config.toml
d_model = 256
n_kv_head = 4
positions = "rope"
init_std_o = 0.00619
optimizer = "ademamix"
lr_head = 0.00351
MLP neurons of a small language model. Each row is named by its layer, matrix (up: input weights) and neuron, and shows model dimensions 48-175. Each number is 128 + 24 x the weight over its row's rms, rounded and kept within 0 to 255. Numbers have three digits each.
After each neuron's rows, "fires on" lists the tokens most often at its 100 highest values on Wikipedia text that the model never trained on.

L2.up892:090119070133128123133130153112121116124126124130155130094123131133099168154153125107120087124121148115093146145172176124168116095120125081124135206157127127113134143125136082137155133115094143154108133125137128123120161130126095118127122120129143125102080100109171135148152144132112131121140119189112115165109180186092117128137117146115119110102117163084131086127115109069130129156147
fires on: "==", "–"

L2.up877:100129094123121126150119130138104150136165127115142115126167145124133116130114131118126104150152126126120146130129163102118093155143097112098148194132095130128151142105119147100121113125109171144075130137148105152112122157180122156157156126106094168111172144103147126131139103129127123109129147113103109181096162139098123138130112134089053095147085125109117098151096103060133151148131
fires on: "–", "==", "$", ","

L3.up524:143129120087157176123145123135142099158120143134134162157099116147176111093124131136131115139141129131179100154111076116131101168115135133166087111125098112105120139139128130127124125112132165167125145137113129182141128126084150119076125137110122122150109119157087126156141133095164143108199111120161182122124079129120143130140120163120163095148140113092137140132176159188119137120118
fires on: "U"

L11.up94:146109173088143174139076153168135124127147144100143113101136112068120103196131104174115163128174142102088119101091112091129106152102153115164154124117142152141127112125111135116144120066133124117163111171136143139101099104200116156176127114129120155149152098109128125125104125116102135139124115096098145129152139152105155149134138142127119135142143158113129161128134150117123094145146
fires on: ")", "o", "y", ":"

L6.up70:152158109156119100105096105096137168106128109126131142137109151138108154119087144111125146158173124186087099124115185117147117120139102125124107143065113102130095115183123138145121114116078157098110114103120125169161098134145124167145143105112151148109140129159130153135084121187133156135100128097114150134176145165113134166150132093138117118097122107152089108105094173138123101132099
fires on: "."

L5.up507:139149162171111118106123114103156165174155172153161109105148073139133105133084134127104102156157103144118085135142121147088108148127130118127084122088150119111125138151120125120102116115124149126108106166128144102130129124181141175114134108102139147141129134120137129153111141122123108144176078100126140159084118112176137134144104132145116113137112107107115146124122142139118125121142
fires on: "-", "(", "ul", "– "

L2.up289:084094130126108135114120126162122154142213125114153081093132122125124166115097110159113111118127139163111097111129173116156134133107116146108133180129130152136104139116141088090115163116105126104105114121152123131134136129164128128143135115159120151124150114121141142133136106106127133122131144116062119123126158131098087137126157086110024106128109135139157102171102087102156146153132
fires on: ",", "$"

L3.up347:098106234111091142143114133125113109124143108126091092102199119142138120121087124107143138144126148123120127116123151111125109134125124164129141144095120145131132138118131121110096145141136127110091109147147142110157136110167116141110136134126112157129165115108093166124101143139130130171119090067118099132104152145146147100120133109141114145142114137125116127181109134155135204142125
fires on: ":", "202", "|---|---", "d "

L3.up322:138133145166109102138082127148153148134203115074138124117171120136103144126075097132121128151109124122080147139148177085131150113133122168130162159138133153123108160145110137083146136108120108100119110157157125121134120105187122146143123144122103148137170133091150137135120093161109131149128121109072116167147193143137123136117117106131047106167103115138150120147087119110140132167135
fires on: "|---|---", "\n\n", "202", "200"

L3.up746:078122123176106136127105118161113149125153175085135144145120130102134137151080108125110123101147119110088135135134198129169151128153127139117124109133141127143098124161120138107135133094095112111121155137143138085118131157146117148134123114136121145133174153086165154115153100131170143083158124138105120137139167142125106122110142110124048093126083099134143133191107138121130145142125
fires on: "|---|---", ": ", "{", "$"

L3.up366:137108182129139132095102150103163164130161149127122135057123135122086105104078121161138101148135129141125132132114031094121134135117134134067123071127153129101126130147144171132105133148121144118141146141104122141090128094131140114129125087126132124097136138142184097098118130112108123130185129073126158122134064124083110122104142097184095103151125113139140130110138129160094134079164
fires on: "===", "=="

L6.up26:148107128110127132102134084152094147144132162111102160127127151146157144157131138127098078104139144110132138106111167134119126133102192137136096163137129143122104116135135122134119126149123129096121120116141120089181134100138132139122112108108141124117212123137136147118098141123144142141144135121111104158134139167133135117097114095191129114129107089135132121177122154104119111126097
fires on: ")", ":"

L11.up994:114157119105093131095139113152132136116140145103127133089081130139168103135105134171100126117115100138135128123084169120126128117134161116124159138105173121126175133112138118128134150066150184157134119134105149125141115116156154133152106133084142118104178109135131150139116130142143128150099101131126099139167161115116171126113066128124085121121177094116091128126143111076122116122158
fires on: "o", "y", "se", "aw", "e", "l"

L3.up463:100155152145120108137059123127136184122209154138132127150142135124113146140103135138115119132168156134051122091131147132181113110116115154137129152125146117119120125138131126119146130076111160073125114105137159110124147115214139122123124114168137162107159137123117153122106133127124133118134109091118124152112177178134104129122099118111021126114101145118124116132069118097132144139118
fires on: ".", "| ", "-"

L3.up385:141141179132070104143118097149132135158172132133125093106106125122115133158104121123088146139169130155113130129130161156158129107103110158098137205120147118094136155105116146133128131137121150047111130144133107146119106117168143139118119155118131164142116118133139131131115124134114134123138139092109132141105159156143117126140100115131067119102099107136131130146106116084103154161101
fires on: "\n", "| ", "\n\n", "|---|---", "200", "ic "

L2.up415:084143114112151130160114102126124170119172132136138116085134127147096163124107108161105110123154144113102143110129155110151127137151114123132119173146155156141126134158144140095114115141122154101080157173138133125103123158168117145152131107133109128135158170104138083152136116137139099135127132081091094122127195152132107128138159103124068093147047126156157089140093118096146103141149
fires on: ",", "$", "#"

L8.up191:142119115094151200132095140099105130117162133092137140128157090089135138114113103128112130161163139136073098095115141140133111098155108117092123113147125145133127132140106123099116138068172088129133105154174142103123132154166152136131109074116133108097132131127120103136135145138137123166131150087130133145096079165115125115145119096148128136123139121123142169130158148140080124140143
fires on: ")", "qu", "um", "o", "f", ". "

L8.up745:129126110160144151084143046111179150153121104140093141126128161118144116142118117133136142160119081173074112094090137076121115114161145134119116117104087118121099147147117115152123126139104112117139100120120091100134127126136142143148155149112150132123135155186124157126100168130170145142113142118161151175133098183119092147155121102138124129100185117128114096113120169120111141158103
fires on: "ou", "%", "ation", "em", "end", "'"

L6.up304:151162167171130108119102110140148109145131141155108104124136156111125134147067158153112114126115108159134148109097165147104108138103128114145121121158132128120147143129117124129102130103104093151181122096110139114142128083151125152137128153127097130125132116102117168130129169158134150146129146128119146102133120091123159100168146087168098121083163133113143150135106152139092123138117
fires on: "ol", "en", "1", "l", "al", "ar"

L3.up348:102094116094108105121117154127115160107129125070114118102109148106140110102127134142170098160075166163105140168116055063112150140121137131128142086141095135115152097146126137096112183138131165122075137123150148133082124116140116128118095132126135120091161136121125109113079154133109108164123091057106097124152079134128070088141147107107064101128129142151131101063141163126112112144179
fires on: "===", "=="

L2.up643:094122094167123154111133174150118144122159119130141123082112106147116138173122110112111110108134125125078142135146193133163116102134109094102123229139151151140110129124117128134116148110128141151105100135140140129107152114126112102125139128120117125149116136124144140142166111135120140113131129154137112159127172140135116165153137152136114125094102152081128078138080114087129132143113
fires on: "=="

L8.up593:168100147126115164083127093162149135121118126104136128164132139073135113124104122121111145186126113152149108096119138135143103123129153132063100108126131125111094137118095088098133148123135155118109114140117142148138129137148119133161097120118109127115134097097169142131079114068164122132135105079161127135141117152157112127140133115124091114126109130094118133142102132135101165105139
fires on: "200", "c", "St", "199", "9", "7"

L8.up893:114115112143132215108100135143131135096161115147130143110188067109127135153083110095080145116154116179111104130112138130120138143145124108124117161109120123080135124116101097150093099110139139163138129167145143115129135111161134136106145076140081098160135123147156131153120125141106132097134079125105147133112103111119084117164110148124121139139145131101116172161098106127079108131091
fires on: "i", "c", "r", "ov"

L7.up970:196155137130129115129132121106085118122129143114127139150145144178137109130129126112189100124121131154103150108131158159080143125123115113131139138135135157140134084132162098137122154134098136113139095124092144091148148134140148184135132098128135084125116144147117157114099116179101152100190098131103092094143121168104144125131141118123119076175138122111098158169057121147139140129112
fires on: "|---|---", "x", "per", "in", "2", "|---"

L3.up441:176097134128119113128087137116133127137137092077127143112135106121131123114089128164159117175155104124146125146131013058120119142087120118123133118114139145117093120151136155109115129128097151104121115094167131102101142104120160146143122159113116143116117163114129132110067142117136117150138127071089115135122041114124126129146133097123109101148128115162111131112139128160096118133133
fires on: "=="

L11.up81:101157130132099127104164108137099169124124083158121115141141120106143132158155158154163135107142116157121139119096143090111153129133173110154109121146137129174142171154099160125099134113133097104151092110085114143126116095174129121161130091111085112103126119135138140138095122110110114128108137121133145101117140075117170135175149128109125160094184094149129137130100099109141131127135
fires on: "ar", "di", "en", "em", "r", "sp"

L6.up118:119107112142081136082103127100111156107136107096121132143116123117150098129097137080144102157161155174062092142117109123170154118125145093114132117110151140125115153149129167108109148152108169095132127114095121160101154088145143107167086178137165126109163133123150134119109133140131105193103102083131123105144101119115110146112136119169106118161128133107143142115129129153080109163137
fires on: "==", "==="

L5.up308:114145098127141162132111134122115196180122144080118111128123105115132136144124126120150152079164096147118114159109185108139120150120168147092097179124145143115155143143121152129127115084122126079108131136132157124100125140166161132101120133177092134162147118100113150137116154155104096133164111104148121146085110151072151120121139153114105158133105138145101130112100131106121113095138
fires on: "|---|---", "="

L11.up762:144135123163125096140111119137128174123166144189127109122120128100163157135103067191092145129128126117105105117102127137101170135084124096141175138141149119108133093145134090151097149118123089077189152123136115163130106110153153129118116081093094138150128123181114182111132082148131119115121147096134137086114134120118116121153100141168109108100132074089126127131100119106125130117125
fires on: "ov", "ar", "s", "ur", "1", "or"

L11.up95:118084138161107163116118173152120153085093141145096097126132121111165124159116121129092100176139120133116144077130141173108194139138137174152127158127104131155102120159092157096124111152083130094161121178138151125137138130150158127177180120113152142130163097119165131112069125087165141104103115170105092146129165110125127126144094161172109181116125141098116140118095113113119143136118
fires on: "i", "ri", "er", "u", "an", "1"

L3.up279:139106196136058091150129062102129145118180110053139123123160123131122118105085093111149125161150108046124108124109165120143129155131090160115130101124162153115100137141094150090108138126147119103135139113153131110134133104162120133108138125099123115118171142125149149117112102152122116138129142085091114136097141167109108119129147124115125102140072122121158129183087124118150165135131
fires on: ":", "202"

L3.up589:150103158132153107126062159124127108122167086189124134159098131111139130120094121122117134100106123165087122149145178157170116098113131118065121118122141121130148125150091138124160163133084155133119098114132110126117118153161105122102134137149141163107130112115111128127074131146145137145129158088145117122138176123123162149136147093149061111117179075143111146128141120106137108099142
fires on: "."

L5.up141:121125138178122193113108116156117166144136110134120138138138119117125104111106099177079118136164100142136114098137141120102191147145151141107090156126124165125107116130086129145122141111130171096120152130144145149126127121126119115119072130118127146121151112128172133120103169150159122116129161105130137138073130129160071133161141129151116150096081109166123145144077149145089126136115
fires on: "201", ":", "200", "199"

L3.up115:164156138138163176129133124152141170112156059160112125129097125135138133133130070148079146158147114181059098110067161146154111099131112125112102114123144131119136117170122148133137146108118148041143155092147150166102114136118113159116140124153160133146102099136177129127067117179159151097126149145132143123120179113162164161116141122108095131129138107124071130103137126154110132127130
fires on: "."

L7.up639:115109130106118152119141103143120112111153144125090096109142136118126112148105121102155142098088097117121069154110134106108113116127119156120129125092114114152097126153055113114094115133120124098120087154116159132124144104146120159136144125123108117097108128095156102136054086124123102144140120082120144167096094153120102106110108118180125120134126121126172180143115139144123163137118
fires on: "o", "==", "1", "ed", "an", "ur"

L5.up906:116119160166119136074113112089138136109168137146110125145118106127107119106023123102115146126126087133079094136117123134095109151135116144073115129115159095149086117160120120153092148150121116111134142172143142116116140142154125151119160144118168159122131119134169130154137112151138108154174139110110148138132114128142110117144156127124086137134092117141107157141078109133123108120077
fires on: "(", "{", "ul", "al"

L3.up619:114136123133062124125081144129149146137172148091110128128130135099152126120125097154125102162150104166092129070101167121142132112142082131107135173124126110139140110107127137114121126113110127103095100171139148140132095130158121140111115094102116131112125095113138157118120142145128119119098134114135136165107157123144117099123109142168066112180131082115102133122100149143135174127096
fires on: "4", "5", "1", "0", "3"

L11.up610:132133111146134143116105119073146136116161115119107082113127154122115143130117130169124140129113092150139104132087117115126148091111167192065116121135128124189124167131121125085089155107090148105075108148132108125125122139114162101169106118112148140126137132112145172110146100156137147105106118108127145137134107125135103116136164072194112144074117152150137120135116139099118164142132
fires on: "the ", "o", "p", "k ", "us"

L8.up357:114113148165117119102129098127155152086151124115109128081138120090136152154104100137119082158134112127118141152124138143166121130103149131076113127132127120102122120161106131103103098156120139135128087138120106153154130131160143100169117107155111142127135075170088158112089101139125142142139128102094081165163114149114091131133118116114111065147131105137165110149125113182131138161161
fires on: "ic", "|---", "tion", "p"

L11.up151:131123108140115145096151162118094123137116116130123147098114114123151148156122095123131104147166131132099141134101136149159149126087104107141097120096094202103115154112095132096124093111093149114119124138103189115115175156135182174178154120129120117133162097113146110120078142143128117098128129115114071160130133119101126125147150154165113146111133059104127100152095167124135131150051
fires on: "i", "a", "ri", "r", "o", "er"

L3.up988:101120125112121104149124151127098141112157150116075110102151099118165120128128131116157103112085130133141146144148175142102120091159120147109092170129144118107102134111155104148089133116130116149101109170145124135171135142176130114106166137121093156123199124135134155135140127147128128147172108072148099167106160134120111075144098109164051114150098099121136141167111090106087144139110
fires on: ":", "fr"

L2.up708:100112116159096105118151127144124136125152132123135129073123124134141191170130123133117115110130135111114148152158206132169113132121130099116150221141139134128094108096131134131146109121110134150102125146150122096150150111150140139137126129150131152100129144123155141140149106105101129134147134159112116127125188153116112118139154162136100128086123186109137080153106088079136123146126
fires on: "=="

L2.up534:075120068134106109154116135119124146136204123093104114094150111155127147136098128139119134124141130121093135147141137140143117134149120120106143174124115152130105148116133126104137147147103130142070129159138129116115146123151092166141159086111131121118121149086139096133148123100118135136115135106097086097138161123120121119150180169125065133127076105133177093130104117070135164135178
fires on: ",", "$", "#"

L7.up124:106147159121133070115111148091104201150123130090118139184111119126113110151130155100130121129162110114153133124090126133160143097099144117121086107117131107094126097169142113150137107104089107098134101123136083137111123123155133144070122125117137152107107156146146103133138119084139162158110148065142102176159141102130111149132090151088096121113104137118134138101125113103132158133120
fires on: "si", "f", "s ", "ep", "6"

L2.up862:076136095125113148151110133142105179136173186122173123164154125113078127162134103140152107173166132153087122112137139114115121104135116096103147122082147164120124143088141099120164097120132128127072148178167139144130135130196126139133148064113086155114167156130129111142157131114125095126142146094142138156112192152113118131144122107152100138131088144140139083166143101111112128104117
fires on: ",", "{"

L2.up38:141139125136124152158089127151115153105151144140093143179137127107137145132104135132200122159140117154104102163085076131142117151103139149123137036106158125137122077140134113110131192104146119113115102175118147126167102120201124166115131119147126120151123175128120146141143121071157148157171115035152141133139101149130140170141113096155074118133115105124125149072126144179116128119146
fires on: "200", "===", ";", "199", "2 ", "1 "

L11.up545:132135087108111127121123164113116133086116125123103157143084103090152145181098077144112135154146100165151119137109115120135099103113157104175126149151115136154110129122129121136139110107104092117108118145140137141132106123163134125136140110114106082152135166155111103137099112116139147093146134078098077140171133097132104125101135171103113140068138117129117111166096136122123152124076
fires on: "r", "), ", "W", "ec", "E", "d"

L7.up540:108163179135129126125080083147112206077150131087131142179129098090123112148120109129078129152166137134127110118106147153134123152103150128143145151100158092075120120139133128134067116113120161167161113119119131106106173110142139137122156120109127139146096117157105169162134144133147141123145128134112153123113107087162126115149102133135087152097121125113127124133145125138113130151145
fires on: "ri", "or", "+"

L6.up611:107091134112112110103130143112099151127121100129108106114083146101139136129121102110137108082106112211079124128114119151111138072140129129120092134117163119137102130163129126128116124159141165154135122124134123101111148130116156187109072171144131164135152094158121131152098090154151114163111117140119085118118120133160123140109136093155120124136126123161101135144112167126145122153114
fires on: "bu", "ent"

L2.up690:104112116131120124168135125128088127113174136102105109140114119118110152149121118170143102124149123133102107117109202134153120131129130109127158139132145121149101126109125122103124119069122176094103106141161138118120105137148114114131119114153087119121087134143104132128117116110120134156150123137100142127137199150136104129167132126107045094142116135107139124121092078108150120145120
fires on: "==", "$"

L3.up848:078104081117136110138146145092147074102147143116141159125163074145140094120140139110116142163106143122137129136116176162121132167137138124114101144108100129106110145083126111154094133125132140155120118112102093121135135121134138155108144085130125112132183102101123120130125109063140134091133123156147103122127196132146143063110130139160138123092070124141148144173127114070101167104150
fires on: "man", "ember ", "og", "$", "–", "199"

L11.up1002:151136177086122123105117113098129145118125140131117151121114155104167103114137143142118159140179130110124177104091186126145139098119120127164195145132161152156135156117141121098129118105138175134109139111125156167131110125157103099119082158112110127167135128083120109059097102145139132152118118116081070138161130166124106159116121118148110128108122088116134119118077140107101162144124
fires on: "==", "y"

L7.up523:144135163121094126148137150084112142123148097112145141121120112158136105126105096134138127170156132149134120119119142120117101180120140135103142143139131120131135083166108126101121131120123149134155130103144157094132112163144126170101077170168115162130152140112108164116060147132133109127122163091132074156119073116164173110140153135137110172164151122148144177177096124114136166129088
fires on: "ul", "re", "op", "ug", "em", "un"

L3.up74:101121199140102095112092113156120201130165128088118104139104140117107126175091103133126126135150113146061138100152199135118130132121129143113155175131155145141134139125122139140139149121103112108110129127156115112138144122178127136142110121126122138124157164136160141120122106142137150112116137082087113145131163146114116144132141101128067080137095108125147116181057111107127143126107
fires on: "==", "\n\n", "| "

L2.up496:160129096146148147133165108140141098131079157140095151177123094162094086112174140129132170099145109139133143161098061129095123128129170132166130043120107142128143152142130144166132154148134147140140131156087161142104099109095180128107133129101108111154159097134072127110101141097149138101143144091142144097123090105134141116134103101145192101168142138139115158087132137160117129090126
fires on: "ion", "pl", "de", "^"

L7.up838:102147121177109156101096137128160159083142152098109145138089127094145136150105108125087125117124079151091115129124155146173142099148121133085115145102143142107128116129104100137084098110146134115128118166075125118084148103145126156153172174166119128159157097126100129143106157129133127102114178140109131187135146130133151119094113130119084118123119116106119125113097165157120121120144
fires on: "ti", "and", "ri", "on", "im", "tion"

L2.up938:123093103154116168141134143157127183145140156059121139150113092072132146144122115125119127120147151167063110131124162125156127163109125124101133145119143134103140112161115135123117131079142128121124107120107108089126132151252138124136126095137115122168151202103139154126128118142097140114164154104108094123139149149120159146138092109126089100100103133104106130109129114133118145106123
fires on: "|---|---", "for "

L8.up79:084118147126102115182104146114127193043137110107121123153129130131126107105155129148121138188178121130121109123108110118102147143091153128097137123122116132119099138137127135144107114141118146119107109151110153112114141146132175133117109141120106115123140120099120151162119121181137126118132204100159105128126103108157137114112094154144108127138120139125129130153085142131156106131080
fires on: "op", "ip", "re", "par"

L5.up601:161166156169087142126094113134148149151188138126097111137151143097129125153069101172140146141164082160056102098090165159182141133107133154098142137133132124094141114155121135139102104130103143092103110136149136146138116129167125170105134143147144121154187122153118161131090119122119146136135118063149092122107101118143152110109120118178104145143135128128144168159080122119118151140084
fires on: "3", "2", "4", "^", "em"

L11.up274:146153153096096131139146111114147130092104101115104165099134123112115123140097106119166124127146109096072114115120170158161157149117127122116125187132138105101130145116090105122152188166126120057126131120107172118120143116130134147144115116172096165092137144095117152087118104126135152135083143103101155103196141120141153142126139113129121117137130116170135154189118136103134160148107
fires on: ".", "==", "=", "a", "s", " "

L2.up1021:169117089117107161137131115146122133125177091081154136138127124090113147122134124115143130123185114144115108122117163106155115121115142127093072136180087144112133077145106164115111164104115135094102082078144129121110122176176103130131117133128127126118143149125171125149098146117115162153145163119149065122098129139113121142117099155125098094123118141139127125069132122114148131131158
fires on: "ud", "ts ", "|---|---", "s "

L2.up887:137139118134115132108082133149119144145216120110109104132139123082142143107065116126110133133137131130077100142099097098166115144142105150100137161121141115148122125146098148077148128138137103079130106124115100099118100119198141157113120162136107134136104140131127145112142153154103111106175152086148123124165134121126132135099103092152026134161124120120117142158100127125115143158118
fires on: "|---|---", "|---", "201"

L3.up877:133134169148079114145091125148120205117157121067134126127110123119122141139080128144125124153155131141064131103113168141174137099139123124094100137111153145116134136111112150101129158109119169095117126105147122103139126143182125138159121096138141158131179120114151145113084130132106154105152140093080105147112148122118122112117117089101064127113077121144123109159065122097121148135147
fires on: "| ", "\n\n", "200", ",", "199", "."

L7.up665:114131147144130157143063124164147166140146094095127114118068146116107141113144119161168116096136132174036124128080103111154137106143150102115128126099118113099113132143129129164141130087158134096129110126116119109158103170149129151135104115172093147123113128133118143130125147111138105105160156109156142122114133105157098143112127108130081133125055120160134155093094113132125101115145
fires on: "that ", "\" ", ". ", "\n\n"

L2.up749:094132089112131111126142136131101170147173136072137105111116136118123125153121140122116100147134150104112138135139187104134097119140122101097122205110148158115124133107101141104125073129120132145072140172151128117127113119146132132146150098082098121150113136059130135136160094154130120120110140094061139148133168159089114138160130161157093113106123145124136083166136136098120147144134
fires on: "==", "–", "#"

L3.up65:147110142093064124128128157119157146142140109081135121083170097082153108101120127103181131137111127144110122148089034062099116139142099134082154065100114143157097128122145144090115154174100149112113162123182119121131130137149122128127126161085130139154119126109158113117144135132130099142115140044139117128122150150117113127120153118138071147170162128136111115124135135155110087112170
fires on: "==", "|---", "==="

L8.up808:155136106118164103075092097095088131137144150115102137108113133093120157119093130119139135101140134142155137097117121133103118113122098147096142139150136091142077122154118149107125185115110146064114142113133127066122151133194135172141116079088163108136130121100127136132122110119093155112173110094081119104117101097139134101125109118138127129159087129148131135165126113135152146102117
fires on: "|---|---", "ul", "ab", "|---", "on"

L8.up60:079125136158112142140116128151132167126118155146120119112120126112126112116133118107109125135123109151161155125091135125143092120107147156129077119123070128128126129176131156151125072130082132146114143125094113126139077170125125096114087145100123119147129129163125156143091127083189162103198142105106104187125060114123144102090120150141106078131121117139114142138138128180142125078121
fires on: "rec", "er", "fr", "|---", "ic", "os"

L11.up658:068183172148113099145159137143139160148105098153124154095095168104125137157124106137169094113140092132163131120078133142145154135103089145141119114130142153108117158158091141140163140118109106102080120096131123121155127149139137122135100165115125149132149110122143141080107109123135192139139160108114161143182107123084128109121102160108070130128102084106101134131120117137147157134163
fires on: "a", "os", "ed", "0", "rec", "Ch"

L6.up301:137138110125139127155113117145135175152141079116148145134107132159135100119116101154131126115159108145092129091112139106147141186150129087142089141053121109136144154169116131138140122112131176070137121109125141168136128183157141165155126091124137139154165123119143151120094149140117100118113167122113116127149119133121133132126147111146051073168117117170118138115107092117146103158107
fires on: ". ", "]", "\" ", "|---|---", "h "

L3.up651:071121098137131154163152163160124096155144151171122147149130099124153110126167135106151135125106112154111111173146214179121106126128157136121134138100084130135128149072083106155105118101110149150140100159130133092121140131171120155119138084128093087111130109137121157123135095118125121112077149134152108112133182105134100095132125126174085099130075086146128127191169127082121152128145
fires on: "=", "–", "202", "$"

L11.up109:113089161168110139116155147162115157148133116134120128134125136138123150149114136100145132124152110122147139119137115145100099089138172163083122130080125146142113129127158115120118169086124131119110102115073110155145118179167137113145165152100111126100162116117160142140080146130116099133092156097131153172139154112158131127186130113141143153139114158119133091176104140100101188133114
fires on: "and ", "e ", "200", "St", "as", "r"

L11.up56:131112156102129088174109156135144163149125163124130120143127126134149133143140108141142127123132152117089141136111122133126112090120114168149105145090121113091125162095098145112118150076112136090119122171127157135164143125137148158154151158139118161068149152087125169145136127131109144103124194119127155178160131105136135122103108140155070117153141140131135098123088122142162126145140
fires on: "j", "n", "m", "a", "y", "el"

L7.up556:135112092123083159145083130120140169153127169112082168171103160122178120129120113142095142153121132172081108149082133120093118144112159131125079133126100138122121124157097200157125112124101146155145161135092087163114122180154107109140118118126136114147155182143114151136116150146110157157122131044124101150131147110101096137131118128152119119105180124124137136139093151164118141146122
fires on: "str", "et", "^", "ation", "'", "u"

L7.up992:153080136111111142081131159100133169142104117130130096100111112136162120165105107133139144144122093156106096124115137120134098124141173160110084114099122122147119122152098127124086130174101063083139154128104157127151158151132144133093133143141133165118154117124109150117100121122132141145123106078112121155134140156112126101127118111161154125170150125128158137137137143138100115148121
fires on: "==", "===", "s"

L8.up920:112100120131116107151110142130119116124153124125118111121113158131149151176121140117110101128127144148081149127086135153130114068096118114098130147112117082168099087150155088098125110146100100112131108123142137089147122097144179162198103163153104157144163125084128189128115146128077102103172155127156094126134122117128076097150125114136131134159122089182153141151098141128115154130119
fires on: "202", "ro", "fr", "j", "bu"

L8.up167:146141152170127133151161133108132127093142148139115115144169107106146114127051107138145122145131112114128120125123119121114103139108126150066148154132133138129143116117109109111133086108120127122118099152111093090111144151144101147142126136093129120134136076147111156134102111119129102135132143117151118134158101148131129133144116169124103095169145152127125115128111113144118153119158
fires on: "==", "qu", "|---", "uc"

L3.up1019:116112129136102117153086118132111154124142139085139139120131138125121154152084106152125103153118129138089090130132139092150139142133093127108156148130115173116130110121131120079155118124110110099083151129185135097148120130178139148167103114106131134139149136122151152112127099149131147128143114127097125172124158119106130108141127117128000113147122119109149125155083115092126143176129
fires on: "In ", "|---|---"

L5.up283:161113131118088103106170086126147129092140133093111140143119095112147084125095140131158125164109126118102116121143180135121129117158168103142127149116179165126106136126111101110101138151090118147114113125152092135154124134153135134120137135080104128107170144152115163123085128121170131131084128113124071170155133123144118118094106118144116106103151151121157163162122121110129116085107
fires on: ":", "199", ","

L7.up934:164072147139122170115090117118121128110141118139101142098158070124127092142101141122164140148111116142078115105083124121088123158110134144147129109125114115148131116152065094140147148099127107155124095178111112132105130192159149131080144079141103104152137092157122124110128141124123124087114120066121116093133103156165120098182120113130107116116126117132085135124140138153096132104140
fires on: "tr", "c", "i", "d", "f"